python train.py --d_model=768 --n_kv_head=6 --activation="tanh_gelu" --positions="rope" --qk_norm=false --attn_scale=0.0884 --parallel_block=false --init_std_down=0.021 --lr=0.000504 --lr_mult_up=0.965 --beta2=0.99 --final_lr_fraction=0.0 --z_loss=1e-05 --steps=14737
MLP neurons of a small language model. Each row is named by its layer, matrix (down: output weights) and neuron, and shows model dimensions 112-207. Each number is 50 + 12 x the weight over its row's rms, rounded and kept within 0 to 99.
A block is one neuron, or neurons of one layer that tend to fire together. After each block is what it responds to, as a language model described it from the Wikipedia text at the highest values.

L3.down394:23 65 50 43 54 27 44 41 39 47 49 65 50 59 48 54 55 57 32 57 51 54 46 56 52 33 44 46 46 50 46 64 49 32 54 51 53 56 57 32 30 25 63 42 67 53 67 53 46 51 37 75 53 34 48 35 41 45 18 70 49 33 56 49 35 36 75 61 50 47 48 69 53 62 39 58 59 34 48 49 41 46 60 66 66 57 75 38 48 43 69 54 58 64 37 38
L3.down1346:26 48 57 41 37 39 45 60 46 75 39 25 62 65 42 20 38 49 49 74 67 42 36 34 51 45 51 52 41 63 79 54 43 38 64 56 71 42 63 66 41 55 53 59 55 41 56 54 55 28 59 43 59 62 53 40 58 36 56 55 42 44 52 63 53 69 43 53 35 50 42 46 54 54 43 33 52 54 56 57 56 30 42 53 46 58 38 57 43 43 48 39 45 56 62 58
L3.down1445:64 69 67 67 48 48 40 40 33 50 57 51 34 31 62 56 50 47 62 58 59 59 58 79 39 55 37 60 54 67 65 46 46 51 37 60 45 64 48 57 35 57 39 48 42 46 43 42 31 51 76 54 41 66 48 65 37 59 27 53 53 57 41 62 52 41 60 41 37 56 77 59 51 63 43 50 28 41 48 66 67 46 52 57 86 47 57 50 46 50 57 40 49 45 51 71
L3.down2295:72 45 37 45 61 53 80 43 44 42 47 52 52 52 61 71 55 55 47 61 39 58 52 70 41 59 67 40 52 57 68 61 42 41 41 37 39 45 46 56 45 41 51 32 54 61 62 61 44 53 55 44 51 39 62 37 50 46 76 75 40 59 58 45 42 46 50 55 51 39 48 63 53 73 30 14 63 40 57 47 52 37 56 62 57 39 69 35 36 53 43 50 46 70 56 46
Responds to: Table cells and digits. Cells inside Markdown tables, especially score digits in game-by-quarter rows (0, 10, 14) and second header cells (Title, Office), plus digits inside longer numbers such as ISBNs and years.

L6.down57:30 54 48 51 50 48 90 32 57 35 72 52 56 41 57 40 42 64 46 52 40 44 56 39 42 67 35 36 61 55 39 32 56 35 46 56 61 28 53 71 50 53 47 27 70 38 46 69 46 49 50 53 39 48 62 40 65 49 58 38 35 34 50 44 33 49 45 59 60 53 48 23 45 54 51 39 48 37 62 29 49 60 64 70 46 39 31 44 44 58 54 50 63 63 55 68
L6.down2268:27 49 43 71 66 38 47 54 52 43 65 30 56 47 72 44 49 48 53 52 50 30 63 64 39 58 55 64 46 40 46 62 72 44 74 57 34 56 47 26 47 65 65 50 43 31 46 32 55 47 63 55 19 49 63 63 66 49 53 29 41 50 28 55 65 81 68 57 39 50 74 41 48 36 41 51 67 64 44 44 38 66 58 67 42 45 33 44 60 53 46 54 54 53 35 64
Responds to: Month names in dates. Month-name tokens inside dates, usually after a day number or "in" and before a year, e.g. 26 October 2003, in December 2009, Feb 2023.

L2.down55:49 70 39 64 42 60 45 38 42 57 63 69 54 46 62 47 60 54 30 40 47 43 49 56 62 56 64 41 74 53 35 54 43 54 49 47 47 41 73 40 51 37 54 45 43 68 75 58 54 32 60 47 46 67 49 61 65 58 41 50 42 35 32 45 41 48 58 53 47 35 62 45 31 61 26 73 59 54 51 35 41 36 59 55 42 44 47 62 41 36 54 51 56 52 47 41
L2.down263:37 46 48 49 47 62 51 51 52 49 52 51 71 26 37 45 26 63 41 52 63 35 66 49 72 26 54 43 46 71 56 27 57 47 41 72 64 52 35 38 61 49 35 33 68 53 46 55 42 59 35 39 70 50 61 59 38 45 49 39 35 36 27 73 38 51 27 52 56 38 46 32 40 72 46 46 40 41 56 55 35 41 52 46 47 46 41 45 61 55 64 64 48 69 71 44
L2.down473:44 50 48 38 46 44 55 31 26 36 61 54 63 34 55 61 37 56 53 52 27 57 53 44 68 47 49 56 51 34 55 78 44 57 73 46 67 61 43 60 55 59 41 41 48 62 26 65 49 51 59 62 33 55 37 48 63 26 54 46 46 26 55 62 37 59 63 53 58 46 45 49 54 43 53 59 27 60 54 45 53 58 53 19 56 52 44 45 53 66 53 00 46 23 33 32
L2.down1400:35 48 57 37 55 22 47 42 66 47 40 59 34 80 34 39 48 47 52 66 51 62 44 77 33 40 55 53 46 47 40 58 33 47 64 49 52 63 33 67 61 44 67 62 41 47 51 82 68 52 52 55 54 55 30 68 46 54 46 50 39 52 61 48 40 50 47 69 68 36 68 48 64 54 59 72 51 52 57 57 37 50 46 46 56 49 46 43 67 62 78 51 77 67 46 32
L2.down1763:46 48 38 54 55 55 30 59 39 54 37 58 45 40 34 48 43 46 53 47 43 63 59 27 39 48 72 55 62 39 59 44 45 42 62 59 60 35 50 22 46 47 51 70 68 57 62 50 58 50 37 46 56 41 44 35 77 75 60 48 54 47 52 52 49 63 43 64 63 53 41 31 45 61 39 35 36 47 70 45 30 46 49 70 65 62 42 56 63 51 38 32 32 61 57 52
L2.down1934:64 58 52 47 54 60 36 40 68 58 35 59 58 44 52 77 37 55 47 33 62 54 68 32 48 57 26 63 83 50 39 57 45 31 50 44 52 65 66 36 20 42 37 53 67 26 50 74 37 65 75 37 77 60 68 49 52 33 62 49 32 28 67 69 45 56 58 40 41 44 50 34 55 32 39 56 43 53 63 51 66 63 53 47 63 40 63 46 24 46 56 62 47 38 39 56
L2.down2116:49 71 49 35 40 36 44 55 61 47 46 77 34 60 54 57 44 62 36 47 60 47 24 65 53 54 54 42 44 52 39 53 27 44 62 57 63 51 41 44 64 58 48 61 47 46 55 43 48 60 74 94 44 29 75 46 57 37 41 39 41 38 48 56 44 50 55 45 38 65 38 49 62 49 45 28 45 56 27 39 41 67 70 42 57 46 47 48 37 78 23 59 53 61 50 52
L2.down2285:68 82 49 62 37 63 37 43 56 44 35 57 66 51 50 53 68 58 54 37 53 39 31 47 52 42 42 54 36 41 51 47 53 41 31 38 48 34 81 61 39 47 45 62 74 52 38 60 39 31 47 64 37 38 44 55 37 49 20 49 32 38 73 67 54 66 29 26 68 53 56 61 51 38 50 49 38 60 44 70 45 58 56 45 41 34 48 48 59 51 54 24 49 50 48 55
Responds to: Mid-word "ab"/"b" fragments. Word-internal pieces, mostly containing b (ab, b, ib, ub), inside names and foreign words, e.g. Kar-ab-akh, Arch-ib-ald, Yacou-b-ou.

L2.down143:45 36 58 52 52 61 62 48 61 49 48 32 48 62 29 39 58 46 42 43 18 69 56 45 30 35 32 52 59 69 38 64 55 54 58 54 59 60 39 56 38 48 43 50 48 56 52 78 80 42 50 58 49 59 71 57 39 41 36 74 61 58 35 41 51 47 57 61 26 66 58 72 32 48 42 57 58 18 58 59 59 37 61 40 48 56 50 41 68 49 39 68 64 66 49 50
L2.down359:44 65 59 66 61 53 51 72 62 64 57 56 38 33 57 53 45 63 46 51 68 46 27 53 39 24 38 40 51 73 41 62 55 65 59 50 57 21 31 71 50 43 53 50 43 42 57 36 64 53 53 53 63 34 35 54 36 44 42 36 48 44 76 51 38 37 65 25 37 73 42 48 45 30 59 53 61 49 72 57 59 50 51 37 55 36 48 43 59 50 49 49 52 51 50 78
L2.down534:55 59 45 42 55 65 38 60 23 58 46 38 43 55 54 52 68 49 38 39 43 62 59 62 27 33 52 47 45 47 55 51 66 64 53 67 37 37 56 58 61 60 51 56 54 39 51 61 65 54 52 34 61 65 41 60 50 58 52 70 54 48 60 52 43 52 67 83 60 70 51 46 37 65 40 38 55 49 25 44 33 49 58 58 45 70 52 50 60 35 69 43 50 48 50 54
L2.down628:48 60 46 66 50 38 58 30 81 68 52 53 21 35 62 57 46 73 55 66 75 46 31 53 66 37 57 78 53 44 51 47 49 62 33 37 44 59 49 57 67 63 41 62 53 44 29 70 44 33 62 37 52 53 28 19 81 66 51 61 52 32 54 24 40 45 70 52 62 50 44 56 42 48 38 47 50 51 51 23 62 42 48 41 50 53 36 45 44 42 57 59 56 50 44 53
L2.down1020:54 48 31 49 60 49 35 48 60 45 51 48 61 46 30 47 41 53 65 52 52 54 44 51 28 59 53 35 38 57 65 58 49 46 64 41 53 35 60 57 49 54 49 51 47 53 46 70 56 34 53 49 34 61 69 65 65 41 60 52 45 40 44 65 36 56 59 49 72 47 46 70 51 64 55 35 48 58 56 40 19 57 49 49 42 62 46 32 34 51 49 47 43 41 45 43
L2.down1136:40 48 46 63 50 56 55 39 33 29 48 50 61 35 45 57 59 26 47 58 42 43 56 73 38 52 53 41 48 49 63 35 45 52 44 48 53 40 36 71 44 54 56 43 70 62 29 72 27 61 42 75 44 57 38 42 53 46 71 53 38 76 60 60 58 45 56 62 62 52 42 37 25 50 39 55 50 45 35 51 35 37 56 59 34 49 40 63 43 49 40 68 42 37 44 34
L2.down1642:37 57 75 44 55 82 67 50 52 54 43 43 49 60 56 61 69 34 50 31 56 61 44 46 43 25 48 44 37 49 41 55 55 57 44 49 55 43 35 54 47 59 39 47 42 31 53 58 37 49 62 34 51 56 44 64 64 52 35 72 63 55 52 31 39 41 59 49 52 56 67 55 46 50 54 71 55 42 45 51 57 24 55 36 40 58 54 43 44 63 46 63 42 48 51 56
L2.down2478:47 34 35 43 42 40 45 36 52 55 67 53 56 49 44 12 61 51 56 46 41 58 55 58 22 28 44 52 46 65 50 59 55 33 52 43 53 32 45 44 48 56 44 29 49 45 54 72 38 57 23 33 47 58 59 52 55 37 69 70 64 36 55 50 49 63 52 40 33 35 45 41 43 47 52 26 51 58 57 40 67 43 41 39 54 63 39 45 53 47 56 64 62 73 53 39
Responds to: Second digit after 1. Second digit of numbers beginning with 1, mostly giving 10–12, in dates and sports or stats tables, e.g., December 1|2, 1|1–2, 1|0 0 m.

L3.down196:48 76 42 35 42 81 48 68 53 42 37 42 62 57 31 32 30 52 58 57 47 60 61 66 36 67 32 43 31 41 54 37 49 62 44 28 49 42 39 54 51 61 53 68 34 75 63 75 67 45 35 58 64 37 48 49 25 56 45 44 38 44 68 44 31 53 47 35 54 35 39 49 49 46 35 59 46 45 52 45 31 68 67 48 62 55 40 51 29 25 55 59 50 47 53 38
L3.down630:50 36 60 36 55 53 59 73 47 63 50 50 38 46 43 38 46 46 47 53 68 58 50 59 58 71 38 55 43 44 40 52 40 51 58 45 60 37 38 57 50 37 23 39 59 39 24 44 64 44 38 70 68 53 42 63 55 68 45 65 42 38 28 62 59 34 57 57 42 47 60 44 54 47 47 64 49 63 50 66 39 45 84 57 57 53 59 61 36 50 50 53 49 27 58 50
L3.down1789:56 62 48 57 55 36 54 49 66 63 40 38 60 40 43 52 46 59 56 69 64 62 39 50 66 42 68 41 64 56 48 52 32 45 38 33 51 42 48 29 54 55 73 77 45 51 57 60 47 54 48 75 55 45 53 36 61 30 61 46 45 52 56 61 49 42 74 55 39 34 66 43 65 72 38 46 58 34 53 36 72 56 46 51 49 48 46 57 31 51 43 52 59 65 48 51
L3.down2640:40 40 58 38 32 47 61 43 67 51 46 42 41 59 44 26 34 50 63 55 46 48 40 41 76 44 41 35 54 53 62 60 62 61 27 38 42 50 65 64 78 79 52 52 34 29 49 59 55 43 53 44 55 40 44 86 73 45 33 45 45 20 53 71 58 48 62 50 69 51 49 43 67 40 40 51 45 44 48 25 58 59 60 71 57 57 65 57 58 42 34 56 74 44 56 45
Responds to: Mid-word pieces of rare names. Second subword piece right after a word's first letters, mostly in foreign or rare proper names and CJK characters, e.g. B-akh-odir, Kh-at-un, Ch-ack.

L6.down862:44 66 34 43 46 49 33 54 34 50 59 62 51 26 32 29 50 66 46 34 66 54 52 70 42 49 72 46 68 26 62 59 54 58 62 65 51 57 50 23 54 75 29 55 65 53 50 49 54 54 59 71 78 44 56 59 61 37 52 39 48 53 56 53 75 79 48 66 67 27 76 50 47 42 59 59 58 47 47 57 37 48 54 52 40 43 67 62 51 38 47 52 36 70 39 52
L6.down1922:51 53 45 43 30 63 30 35 55 55 58 67 42 45 55 51 61 58 28 49 47 64 51 45 62 22 57 45 29 56 80 55 50 33 58 63 32 59 36 56 56 47 59 51 59 33 50 61 50 27 60 45 59 48 36 45 53 44 32 48 58 50 36 73 60 51 36 32 46 35 49 47 50 52 51 46 45 64 30 43 49 54 36 48 31 66 54 53 57 77 38 35 48 46 28 45
Responds to: Digits in results tables. Single digits inside numbers in sports results and statistics tables, such as race times (1:4‑7‑.9) and years or counts (1999, 519), plus opponent names in table cells.